MLP neurons of a small language model. Each row is named by its layer, matrix (gate and up: input weights; down: output weights) and neuron, and shows model dimensions 544-671. Each number is 500 + 25 x the weight over its row's rms, rounded and kept within 0 to 999. Numbers have three digits each. A neuron's up and down rows have the sign that makes its largest values positive.
After each neuron's rows, "fires after" lists the tokens most often just before its 100 highest values on Wikipedia text that the model never trained on; "fires in" lists the words (lower case) most often at its 100 highest values on Wikipedia text that the model never trained on.

L2.gate1521:501491453449507493507524523494528481460506510501497521514523500528492480517509498524481509469545503489513470514462507490547465484476531485471499545517552481482533505471487478496517511488448495529502546488512518487432445492492514488521494483489498533471500524431472467504482503553491500490473493494504517395493495486503558506511515479501506519502531512523487498473497512481482514512511
L2.up1521:455530501479476527521556489502514466481476499462498534523497541495463511481536513488517500531511504503493501496514487492497515532487510442541494493503528498483493476494472492565492522524507524513444479507528476527473485497486508510506464484467500481476500478490450465455518494505478500510483514524505487523505483519515490530511518498487506497546510448505570523485494477523473509522483
L2.down1521:503511511494506467519491521485485492474527510517501486479506509442529456523467519487514535515450514506518485472531482455518507485499508495449503455523494547496550530494527516486510522531463484527467524533493487478500472466441528523491499513467543514522522513506533524532497528453489462483531479508505507507491490478462496502503503452527526537508468513458495475510468504515566529527508
fires after: " ", "–", "-"
fires in: "11", "12", "04", "46", "13", "10"

L9.gate620:505493501471517525493499506482488477484483498493485542481481491522476521515492462512484521493486504509509498542471493499526473502488500483504515496499513498437467532455518493494510516495524533480490465555498562512516483507511505500476496473514475486486516492500528529492526517476464527536508493499510512445476497487495472472512516511447517472488511524453532482510509477530483490508477
L9.up620:491513500438499533455529536451516493498519487471504491500524479471496534493519512497494506454483509464473466492508509500531515456534536531475475519512477504469493513509537528481491520512473453529530500526536498505571529533496475483484517507486486479469513505505491525473477523445508513469510452470503504479491537513530480481481484494497472461493514513494492503511497528501502505498547
L9.down620:446445520458481462482489517462598467541510494509508540516463515468507489515441506482432497515490509515524468538461516526500508495505501507491461486536497497519499455446472477491479530474523475494488499510527492511481466478482509498465490476424510523477571495525518502467504518524511502500489490496481483480496510440490494537507487526501513447497490524468532510479466478520497514528482
fires after: " at", ".", " of", ",", " from"
fires in: "the"

L7.gate1508:497497534541533514507582529479531460559503506524467517513509505487526539474491497544486452499516505501521459479489542454521502501457554513494467483511431471475474482533485498491501455526490509453490491501488545516507524471506497531513515466522487512511516518495445531510500483488531453540512505494536504523519502501492513492499492484501488498489450514497467504512509528516482502507461
L7.up1508:484509534485479517498532472523519484528511480501521497496505529484529500486536485483492509424442524529530504479513507540446507527503499534530478513467493497489522521497534518462513510512510428485506489494524490533548561534496500556424525471512494560545491518514487503478479495483460510505483507515480499479562501467521486502480496488470504514462527509502456526474526474488552550442498
L7.down1508:536475502418510475490563488535479500532445486515513518475537480499520516506512536494454524451458489499504507525518527477530506527509491518485481494460553474429500513484488529464520570523472553535512484493516493519488446462507549483503551501496510497499506490528488521503500494538498500518521515535497515557553519508454509489467531484522511478493473513536485536522469485493530543511525
fires after: " the", " |", " The", ",", " ("
fires in: "united", "national", "imperial"

L2.gate675:527531529524504505490527551500522501538520523531514558502506495539503522484522511474482507507505487506513501509507522509506484487502535498486536528523557479472511493493510467524472491448448539511538529476525512515526484460543475509518514478519511480489480491478496503491455476535519498495483498539503486506538482516485513507530484531440542495513529506544553497424501482519486472501473
L2.up675:510509517486477471522509508479476501500499491514480516504455527493515500476483472466495454506498510538521478522493504495473487470517505505486487495541538493503509490524539499472489514476498530480506512521518461496531456494494524494501493517511487487517480488514487488522481474526491475477493503515480500551497478505462469504508542508499501469541516455541502476508479489499462506516496
L2.down675:530510505483473539474548504547540470493505528466506486464463496524510498508486499531458513531506492467504534493528496521503476514497510516492508530546525516498479507555481523507476508521433512489472450498535481459505490529509476520517494492513482488543522455547527514497492546541488492469459482517484480532525516526538520489481504498529498489445501509508473503499498488554460448513500
fires after: ","
fires in: "but", "and", "so", "as"

L2.gate887:465499495502491504463491501495489485497512475507502528498497499493524507518503479494497502545490480480499518520549465552519484510577510485482477479470513467561469495492560521470518524481503508515518466502478466516480539489494531521512492531467525501487513487501495467505518491516482493498499486459469523504502478437455516522490507536517523541482503531517474526521496485525511504524491
L2.up887:468483506545506488522471485468508471507514484485525517467461487474540482512496517501490489533489487485499461538479507499545536496511537509524479501486510506498459504527482485470516480492504504507556481508463555542502467474494495459508502456487535557438498494490447490524512441537509491494486489528495516492492512489473495460486465508523486501471474470518473508494503452481500501463471
L2.down887:507500508530497511516494547507520464499482482460537502532465501524494494489579485517482497540446537485497510494473521511513461445496474451518489480485486473532517492504475491459485491495499487507483514525515472514469500525513504537481434507501523506543477534502472553513531484481498529488476491507494479497490522500548491534478528487466504485494535450513503450556492475528490488520527
fires after: " the", " The", "The"
fires in: "first", "second", "title", "last", "third"

L2.gate928:526478510446486522466511520480562481467485543511498539503527536495502512473535525518466478468510453487486495512525528498495549511486545521484510469513519494539512502497537506506479523494447489512456490493515532517478464483475501516518527471463511533524490488507490500558511455502466492517516444504509495485447491509501412527536527464493458523465503525506466518491503464491481510555545
L2.up928:515494532490465495474464544554473479485475506504545493483482508509503530499496476490496490504507509532526488482476513471490530475535512531521540504518487506472540492506510482475453510492464507516474481476507499495469492510506470497525496458539479503456518482504500527502451481487503516515486490517512487461472521507495513471544478515520498476541448505484479559506498468524509486506499
L2.down928:496506482489486493512509503475503500527433515434426496480554479566487484512495465510457502508492500482483512516519476547525475478478496480498489472542458490501504514580514519505538470491500487506563451509517514504481528500507479524507527524492508510534449464512531501505507494504427493541496492475520499483499544543521459483467508476451483517480492502548508566516484499476508528451494
fires after: ",", " and", " where", ".\n\n"
fires in: "he", "his"

L2.gate233:522535493483446466502468504501474511502522506464482476515445496469495446501480521481481549493538456520483482497510488490480516527511528500536497449480485483521490491521524486507500491463518493507507525528472470531444515508500512442469499464517532492481502498530475504442530494510510475496492488531492489516524494490517493465459496547503522511498487485476527520500486488509522517515513
L2.up233:502485487531550484472505508506489488536524500530462477515492471512505511547504503523477493493491452518541504503495485490447541521537458479535526496488526470493480443510490474547489488456523518485488511497469465495488485510521488534525525534487468500538506476526474475481523474541503519446480514528471514515536484510495468530470532558491502517491528505501492505459473496505532500494483
L2.down233:480500490490465465541502496503478479501502508494472448483455521478501487510502525497482531542496474500448509500494523512485519501513528499536452483502477508513501495562518512474481523486518510496505471469487512484509538516503521466517463446544474492558560520467523490489510494503491482489529537514492476457512511513477500495468485573508466493500485485508549531504502493514500578485511
fires after: ".\n\n", ".", "===\n", "==\n", "\n\n"
fires in: "in", "he", "after", "also", "she"

L2.gate896:498488470466488549516515525487520524546479506490501507504512504469455531500486500519492525512517494511500501486520534466484482469488540478487509491530528538489529496528507500506509452555478457488500519494487492534444504542458515521517431470480499525462526478487478503477503528535557526499496460499516472512526505458510500511500531485491531523489484541504509504504509510508474487495463
L2.up896:466495496481470525513503492494527506523444534513512526480526462488485512477481525493518486495517508492494519494513519485487481494514525490498535485496510515506524486516501464496505470503506483475528502519508483531493499528456519525532466454461514478512512515504490506529482528524534513492491490519533477542525497503494519500519526493500553556526458485493487493489504475508452469486455
L2.down896:505483540469548488461463467522473470451553547507506502496515487529514525514483528460480455480473530505510471451468481527479543480499512515498498516522496478552501543474441492461499472477515520524508491512485549505549530519522528491468522556490490506533490528502516489487512493508447536473537501501498483497504579531466486477517493482492527474529506511478489510491527479518506506532542
fires after: " ", ".", "–", " +"
fires in: "9", "10", "100"

L2.gate1173:488498471486511448507456520554482470502456477516521495511541525524500529453506506494503507504489511532499444491572511495495498468474514506492478540505478505445516475521492535526516529506564484535500496453556455470504477496540524454512500503515496447484507475540500497503496522523504552520517496497529515484520479493493510468487486505479446468526537522484520525488505510513526505499508
L2.up1173:487483519523555517486491479527471483486454461497497532519500489547470521499561489493444490511487476497507483501496498482492484505544507476518531489559492490506490523545528521500495518494499494509479505524497486521470483489522525489503509498528495539491499491511442522507493489478443510472529490518499482498547478533503454509503523518535554523547508475510516522445530509489515470508470
L2.down1173:509462481512477500500466474491467523510455520491485484452533501508486497476495552498515529508493525536428476522468459516467491480488501486499475539461514514503509453474521495489527481491494477519514466529504474458480477537517499543516485502454488469493522502516473504504519473502533494505482457509496523500521502486545494468526481486456435518482524508487485526525549494488465497479489
fires after: ".", ".\n\n", ",", "===", " In"
fires in: "as", "since", "from", "addition", "because"

L2.gate1332:503536440469493507466524517481513500503485561498502467498546494534505470505527475500503501500523507467492501518505469504525514512516508530515483478514534495486480527511484487484470457483556505507507513507475535445470482466557452496532517476484494458519522521467483527492494530508514471510509533472495484485457465470523531545490496517527510484498489495495484493493484463501479497486502
L2.up1332:481524466467514484492501519492503465490540547503467473505521506535479484534496489506523499499509485447496496541497471470507504502527468490491492455506510498452480525477503519492458446521520510510467507526469525480495469480523473506545537441516502494521529494487469509505516505527507475501530510442497516506478498530477535505478519514521492499491512505522522498515462458504533540526518
L2.down1332:520511501524454471441498489549470448500507487520466507488501499473475546511489490491533466474502472504476481499457491499495501495471489482516508500478504498491500506507513504529510491519499524494430516481528462525506518501498524489464545468510465484512455460498490501450453515491516483496514488497488498498536502501489536539485487479493506485476502514508503532526479522481490458475519
fires after: " ", " W"
fires in: "1", "out", "2", "wonders", "up"

L7.gate1318:465495450520512471512527506520519549489518497476549488472494472541503467489542523516504520490496498505506495495458507450478515468527506475500483474524428466537525474500476520501518476476537498487483506472588539519510516539511473500536520503482459525488481500503478463515495486535482490469496452515500476443523490464513503506521520458525555480489489471496524460544539506501506452501490
L7.up1318:439551540482557527501467516455519508458513513526505500509502504511524504468494451486482482479450512490566473465507519500504483506497491441484494472483497554490455515473542497512492498492449492556486462554515533473506493505520517457507522496532473453510518496499471462457485467496473498526498500481495505530515492503555536490500493506449498504472513506503501487492503519539519512482510
L7.down1318:485490529527483504515501473501527530537500527500489497552509481499498473487489523489511494480473480538485420461494499487542487514460519543533501564501495535520472529477529532495489510489469520497539457491500505475474500521516510513478509489484485493503532501484509505490530473502501468502491513509578499526532533511524478515534507472509491463506484519491523515499492452476510461517499
fires after: " ", " ("
fires in: "0"

L2.gate558:469523496506530504519492518496495525497507485496511505548447546480505491533484540520539493478547467509498499485506519471483461521545477546510494498498551521444494518465534518520487470509491454524489485514520526522493490487496479495513439462504468452506534488515487450524509537511481497509522496526502538527503476450496498508523517476470506526491505512509511487534516474489515487474460
L2.up558:484509501509484542522504533478492493501524550491525524536477535463492504492508532500496509462585504483494503510485491523530495522525514540491498514530538530482513463445521531503463490496495471501456504493503526517461502501501517526428472493505475461481471479465523488461472510490463481529484503472512472507502458452478512446546500480480522508477512503499524513528523497536518461535454
L2.down558:497511491466454493518504445491510455486532440491475500507505513537544518517495513483531505493505527544504524490451474524468483455474533501497489505494495485535516472474490488511518511536529534535548475475482503463476505488485547514474523502484510537500474508483497493560523500500485526508520507546529587541514473513455482490540487502512536488484472534492486525477484514516487466514458
fires after: " ", " (", ","
fires in: "40", "37", "39", "41", "43"

L10.gate1318:529488502517486503534588498498497482481517496486511541532509468487513551528493501497502490445424499511497481510529445489510446482495495439560515468488489499508490554511452545511540498536495469548495532498519482492513513494457514534511496542497501490433506525523538529466488511543508486512483501494503502479511511502493482553506464437523502483513523508480499482518476466536483553507481
L10.up1318:531502516518500499534546502521479445533478513443485498504467472471512539518517513464499541495502529503518525523471499502547501490504474509488523511474525503516471513514463528447550455495502454531515480505470503551516468498479479487507489436474517530492504501497517557486497525493497452512479518497531493484479496493421488500508502496532554519473507451487471512498518508512519518475450
L10.down1318:515480472475487485492540485519475542484536470510503509492484514517517488442468518530553508468494513455504524463475528505541499506496484484465445468504537510525486449478502425512527479524502512510538489476479501522495502502511479499450505550513448504510491492516467513505488542502493485540523519541494468530497464516518535515480481520501512536489474533515507469518537500480485528468513
fires after: " |", " on", "-", ":", "ower", "On"
fires in: "may", "august", "june", "march", "february", "in"

L2.gate386:456481493477524507531507484467466508493480501510500491517489556503479477485518532500532563462455531465444519470541489500546517498469460526491500444495484459504498489521460504511508532508452510493483492508512478478480508494524506518457483501497429505510503473463480478475499465516506507500493486508489472489531489509508521550520533493504505466494457479476512488491532461486526531485545
L2.up386:496519515498525512468526501497505488484481462536520492502495485535492491500488517521491514532510490507476495519457500484502572526528516434485557459498515541501513568498479489531500475508481515510470480524479489468461500489486585468524491490480499510513513507534525534530509509513488492518498470496459533472521517491489471469460470478484510503464495535543497490481479530508492467505468
L2.down386:488475517510469478492542530455508512498512479460507514472519489500558532469509542485503546448446517478490516467550508473486498537519505524518474512556435463464489514529516484492521496526523545471492492456489506503522469492513500534527535501499493525499484500509465438522532514512463486442491482521511500475449508527500488494546521485474499514529476469502446533490523455502498517495477
fires after: "20", " ", "19"
fires in: "2019", "2018", "1919", "1977"

L2.gate102:537493484517512511511510503482487451521522510481522470492522549518501506505467518512507499498503495517485439515491497498517499510519485527466468545470485494514472483525475504495534520483494491501497464512554464500548506533538531529507474551490493521488514499497567522447489447468557523509494492478508494491489511493440498518475511498498530489510521485510519517525507544534491522498528
L2.up102:487464483523496494532464482489499496550508473494532467512519561521504534490499520520495508461501506509446502475532487505510486531516451475503481486530441473512499527518480504497513519497519470503504445493511492504499511496493511519455501533520485494496495489495513516479501461479506516478508500499495523470512477474470508576492486537549517485500503465486503520533541530518507504476512
L2.down102:492539485505471557509458498486554543557505538495502496532507500524480491561513497483509551496475512493492470501519504513505516457500444509502500535470544521512517496512490458512516471524506527510456480479511505511470473498493477527478501465514494518489518517538512525526488499498464501509515527457465499505509496519499522499520505490500481516523489495559484470504480526521523489497494
fires after: " on", " On", "On", " in", "born"
fires in: "june", "september", "july", "february", "january", "august"

L2.gate1138:500506496544498468488487510516486515498459492513531504527458553491473492528508487524438509529569506465506458495477504510539537506516486517520501506483490492473458519522502481489468537467564479478492502490510468534484476503484507503481504510516504530460482487562490511492527513513518542531549492516447507467463518472482483441481531477462508494508522492563485481504525482488506468552509
L2.up1138:511491465518478483524481479503463513494459490496559508506451542507463511522510491520444507469551517463517444476487502495519480470539485500501491524510490503474467545544525461491459507496574502507501506503490481514496476509479498512472542499456463523478464504565490504490479487503495525482535490515477478496488518490470504444480547479481502507520506505539491494540530508477502474554514
L2.down1138:518460491506471515559525522521496480541541534487477481473533547562479466469452495473530548521532490517522542496489483515546452517499491469507524517543493461503484510491513463483472488485481509469545491536463459490581494480517474446508484496528510485527502501475509526523490490490505466508494535488495501479504491499520473504501457576496509502505493476450524507520514503502492500462504
fires after: ".", ",", ".\n\n", " \"", " but", " ("
fires in: "he", "the", "it", "she", "they"

L7.gate581:524513495488491489499518518492520538488541484510478499520523517540434489528482500521488457511471527482460517441530492512474506488515473513496477508495482511435507526493462492557491511516471484470501491503518493526536491499490533451482504502482509464512535526509510505513519549489525472551489466495462528464530513481520542481513503487522476522499435498478531445515464499501482493499508
L7.up581:506482488508496530521498478520529516483508495516528525487541473468490509491477495494523477535495498535473463458507489506507510525532468511470494478494511485494568556469494461504493443465469508480539504481543495498487490529542492450450503499460536441494489504443491494490515517510509484536489485508483470474502526458536523482543492468521504509452498505476516461491485533489533529481483
L7.down581:514503464492524475493448514494515510479526453476446493482514489516466511479533496474480512517516519484530489513519539493523473437502450486510499537474483499478499483452492504500537491495506453511509510530471544505479490536482473524502549451474477493554476499508508489508494551473486523475495518496511498500516487479515503474491545536559545531476510487501532497514484549522477494511513
fires after: " ", " \"", "-"
fires in: "10", "100", "11", "thought"

L2.gate1324:485474472487492439498516502530508510509512514524473520466458498469464454465525485511522532451509502469544493459508507501488508538489492509507479498496517499472498488545540524478536518480477516488470505488466513503523484492522534493522510520533527454469485500546505490491506523501482482498487518475522546536517492532508506487496481530527497492495512515498479516494496497521529544474492
L2.up1324:536496518525538518519470525471498486459501525501527519520495522481505492472524484482461566483496482496487495488480484465485513491489542519535462442512506519492483506458491514519463483555495478533483521533521501504482522494502509516526482470481534474482510516491513491475521551520488504513478494489489516493538497540521502500502521519501502437524495532480508502518519510476513509470549
L2.down1324:472496517449467503482526481535509523520567478517453542469528459502507516502534549531514530478501549502483489506506480504508481503514509473531525484506506541493500436462507486508500493468414459519493479505495483522523477484482520480472486543458472484514476490517454488510491517496491492541513469474550509498505469522520488500474569550467495475495442489455471475473485492488446516494489
fires after: "."
fires in: "a", "in", "the", "as", "it", "an"

L7.gate129:495484488499481461500496558522498530471462522517501502527485540465486526566437475493484497512522505485480522472492523495460448538484525511490480482483482533500503485510510509501513571525457473470552472536526477545511477489528486492501518535489533498532519494471480478525532496511498473526505500479507504548541509477466472445499506507458489485475496490522506477518465501493549495515525
L7.up129:558485520451493503450494513481497532518522494525491515500498508483544491484453485506547473491531468481500473486539519515506488526454501495504502521488453474486484507491481520482448451459527467528480467528506512473503559495462491544476545509483537535502473513522497485486510512521490493492538519575510520483506497483555530508498515517525484481491508456488517499542490480518500501492509
L7.down129:498498519546477470495504508511469479526519486538509494525493537504508502455501515477483503465490514523463480521456514540479525502524508467508469513498540496489492491471464505489517538477495522499469465543513557510524503514514441542515444458509509466492500539505507486476490472475508490527496511532482520513515556515513514497539442499500511502487474480479507548495489526519497482524520
fires after: " "
fires in: "1", "1st", "0"

L2.gate137:510484502498485501527526515535495478517490514543462520469477527510514548461475465474467509479504497514504505500476521477495478492482487539521453504492493463498484488537487457550438482477500453468464470521542451499496499540546496509476526503470533484470489474520519536501505507549508548537503471459465495478446498524497525455543511505465477493508515505479495503459472465520520525533525
L2.up137:480502493481517469497530458535490533499496501531481543493511524482524486472484501505499504450465462489551519482528486515520479490476468478538488481440501466456519467586502464488475551493473532509461498517458513522458451495454537487494477519516510479476492473503502515456488509481510532523519532461479514516491474536503489495544477511503505526473504489500457497521513523500519518466498
L2.down137:501495510505488476484499493487508498513519490494483494456506498521514517516484515528475522523510508530487539524490463505478465525468491523525567497505538504498478492510483554481476495528471477458513478496482519497527495441504514511507529492478503487506523503539512553516542518543498491521467525493505502448438488461535459484512468523500513476507520514419500519535498517482498499467530
fires after: ".", ".\""
fires in: "he", "she", "for", "they"

L2.gate179:488494495514510485473531533510494514495537507456527525476527508523546504518480499491494464483468526470441480522482508489490509518508499492477543513491528468486460512434501535510519494500490481490490524528489435507501535497495537455528505496534518508521484505495511504525497514496473542477470533479518486501489489459489532502491467466537512487510502489493498502498514494541547505556525
L2.up179:485491503499542471520461454503505536465509532461517494500513497536550491578460466504484505517493484541487495519524462532534506503515487488505519500496519489514456526516491499467530513484508516486494504509490496494503539458551535500505540496508447472499492449477499447530522503498501490490503447493472502486549514481488519501517508511483501458472512514480484503471519504520512496518498
L2.down179:495498440501529492443507459537475517477516518517501505479505461526491499499478505545541521507497517500499490488527507510512490503445525467491497490455482529482484507468496496468490479484499520485534514521523490493532525525497526535485478520486495471487514499462499518488512493503529467481510524516513493469530523506524450505454501475483510448451532483525500467528499545512483502485520
fires after: " the"
fires in: "first", "largest", "best", "top", "last", "longest"

L7.gate971:516554501550455515482505493539463476497486478529501527481573521536538510482498506523457516488527520488486493458521446491471487527479537475463495492534475481486504499513498479492495441464496496498479453483545488496492488508537485524494539523528533507528516542506525503509519486457508506473474527472443531491422510517498527479486502508491488509511507493492536545488497491472506515522498
L7.up971:504509535508526475487479461557502487539509513453511513486434500530482510459500499475493497478479522512458470460528511497488466517514491506551489447520495498523526492493511520453458511518462464518502509554457485533558503492508487490474514495515472452466495498542515535491526504524456518472518472489506555484516532513509502498521483528487506501481488504507483509478496547514507490503496
L7.down971:512522517499524534544497497526522538498523525516497484486474486546523480455550483490475500460532490507493486453441498498443526478478539513513492419478525509449521489530506501487510492466522538504500517537506481502479487486526506486529525549481513474495495503496489518513483527477513505490498521493535476474493508476500487479459519530526519522509519480517490504549475510455507498457499
fires after: " as", " was", " a", " As", ",", " also"
fires in: "a"

L2.gate175:482450525501522518498495498468538508503497517467516493510478522496475452562513505537510491490488460527507498482506521490516503484505529551485508471535512511494492530504485474490486493512506476484468521486491521480505502545506483533477476478485505507450519495505561478461470460551498509493494519516489495517494499502482502465538499449512504512517565520494463529498520492480488496512488
L2.up175:496485555540514482515495537527484484457492482480503505521474473463438511482484520509473489497485478532525501501502527528464496491520523471479495452510513521493464525530493487486518486516525508485513552498514493518458528510517516515504471490506489515508496459469493493474499491515481500475509484495508491442433481485470504493490492478538493532511531487510515514546513526505461542494524
L2.down175:468557490527530523553514463467486522542488505471492470506522496493489490506463479505517489550476542504514497516470477530547486486507518483512509490485486505534495482515495470491464551530446489519511493484519496522529496461527503502521505486490483501459521502481485492507518503462475504505501508515514491507491521495512461535509514549477496510516485512494472456502505499529476534532513
fires after: " ", ".", "-"
fires in: "6", "3", "5", "8", "4"

L2.gate268:460494503504517491487500553490528508518500518477495472499504511521482472522472462464506516492487546438500483508496484489489510493495517527504507518485494524505489500483513504511485508464487517449496525497504510527501511490521491515522532467485506487514508475503477496507481508471464468507492472462503547514494461488518594459519542515536482499511480453533528493485526479524507525505436
L2.up268:513517485520521500454528479545509496494504508517475517489478549492548462496479522513485485532510506498496484505495487477527515516510550523517541488514493487473491488521492510508495521461469513469488509488512495519516467458537544476485508450480543497494506494498502481529478468480485502470434511509477498551503478472512535509475480455504532493428491509493515464497514480521507501533486
L2.down268:553431501557470491455503459528496508507482486542475522512533498476511485514492505546535459509455517529525547513473486507468473515526550483523499480486489492418487465459491539459528459530493494496543477514524470478486486516520544513521522524489541477499516497485504476497537497513501489508461478522511452504513517512494455546508458481441463532496538493546526488511499524535498514507507
fires after: " the", "'s", "1"
fires in: "first", "best", "1st", "longest", "greatest"

L2.gate255:449516494484507460475496502476473524476498505498485532535510502501487512573476526517515475460516517500501525489508431476494519505530475505507457544517478491522461501497527523496552504529513542523467461486528500516504482478484530489479488498521493468529503489481502519473517528523468497510541528529462509512503455514445512479465480472485530485523493477497507487505503502492492483478468
L2.up255:465492534465499474516495501473496513511508509505479472490539491507474519495489493449506487505514493481475491493494462513505493466484485502555469502523501506502496495534505508463514490498492516485479525465515521512536508526504491537468470506500503496503484496484507503524480500489474512521505468531498521497521512462487522467522543541516459503516519506528521513503501458536551497515457
L2.down255:532514519557529482437551509523508461523457528527535466515514515516527457475521497489519474529494494481502486501508451529495498532484462502548536508496504464510433514513516510498548522480494478483544465502532500523526524472507458532487519492484525479463467475498529505483508503494511500512496505470448549469488516521526540533493460556505520464480526498447471505511476496492501514471498
fires after: " ", " |", ";", " the"
fires in: "1", "votes", "apps", "water", "portrait", "pld"

L9.gate637:539492474507486464483488503485462458488474559452516498523516494453458502481539475521510499501492461493425486502515477480472479492540503528489528492505497500494506504484521481520503492493496526469534490502485474506523495470566530485500478523515479512486526559457481535484488520528528521479457500501541476529503512469536554503511491517519417459535534493525513510492502472482505537483472
L9.up637:473547545499461520463530460507494483502531527492536467517510474503487513480497535561516492520531457513468492504530507482483507456518440455477512524520491499501512494522530506520479497507500512516505480562475505517469516494511523492513504460510495507510502483481504485430482490515492475477457466521476498490478510498499484536494489528475471502506492540502551529510465442487530513478483
L9.down637:475516458517500482474501505525494503539532482479494520510569552499513495535450536519511451470527512485523428481515504487520475441512488510498490525517438501553482469487527550520525515511489492499506524491498508509502480526492486507523570459488519545508515470552503491523488488510490527528495480542507503499489481479501508462441486510487471491478470476499523525490490475501502474552475
fires after: " "
fires in: "1", "2", "4", "3", "5", "6"

L2.gate575:512505499528495521514529525485500528486555484517504509495483453497464460483481511522509478487523500533525508484502565530507505451505533529541501514524514470539472530489474519484516520482508432514452541507436481480509532475507441496519502480475512502529519520494447465489509482468522543461415495564518493510487522522507536473503496476507528473461495500480541493469493517494466477514457
L2.up575:488489475479528505511494465452458513492509489526515496483476457480512494515540510507475500512470442493519494510512550490542513487504512544491491508455487521493518509527531500504528505443489496525498527524466497507524492487449456533477435474451475547507484469522483516552526466467490537506450509530531476479494476522494520481478535498505484492489549476529538513487456472516457512508492
L2.down575:500491497506478522458466521540435479487508462524490474470476488527565517537521469470498551501470512475531531498509467513471523511471478546525469471520466441549489481494504506524492498579512503448515541488505501529467533450488496484536477497531515447497519488516502492495497486466491507473521506547503472546463477454529518518478440500488506532510499514503490485460512510510496512569494
fires after: " ", "."
fires in: "4", "6", "3"

L7.gate1055:495501507567505467449463524519469526476485533487494510499487440548494492518489497497509524470497536489473501524474521480538491521517517526496504529538494523508467530461468508520513533483518529503532544507477491541510490504484491459505470513522501496505523462506510524462525525505509524502463482468492492530514479458448546528511479497503494548487487484471508512500529463467502510518462
L7.up1055:494492463508501493469524475490474499467503448525493530478471480501511470493505464444492476527500484459445496514479503475498502542513494484482471502539477498510511528503527488481484498496521463513482479532494479469486498481483519515505467452535451485525535507513519481500479510521482491507447526554529521483457483491507493502551533525489475507517554491529482525505502489505504509469488
L7.down1055:511505478493493509485517535477504485494532487521450512504503522474515488449491444495507483535544461520475510496507532526530481497474544526500526496492507496445463501495461525487513515485446530482518455545494531512493475488453511478477493444528487541508514481471514497478540538509499472503521554499483527515501516510434457539505446521532530478493483448489434504503520544499492476520504
fires after: "),", " the", " =\n\n", "j", " Western", " a"
fires in: "japanese", "australian", "canadian", "brazilian", "azerbaijani"

L2.gate449:499487475500488558542489488473505478474503491539507487582481476482476551528537508478509503499438521480485472507501485519473490530587515518453529505461473520476520518486482478528528522486482493491503490483545474507486526534471478498517506462459477491511516521485506520550473479527509486548476472441512495507479520468497478468501491473450481483478472513494497483500517505484559536439505
L2.up449:480466483487489539482484510506529492480493521503528516505468513484449551527510476521504500482447521499509486507479495513465465522539531518465539514481467517471498510515562493468507496467497511510534447488535463491475541523463490479473512480502463496514530518498541506511466509509506490508453481486500506525525498479558499492526495543448514471491501505470468463505516497486573507456490
L2.down449:493478502496509520544487522486509504486498428513514524497491455527517486455495459478515512461490528508535435576482504497487470491517462507454510507449506474505474502525514479529468515531481536474533466478494496485510484460506486521465496491509498425485518488507564521528533514500504520482489493504472521514512541541534525509488504474529483502483512548492456537499513454484532509519491
fires after: " ", ",", ".", ":", "–"
fires in: "18", "21"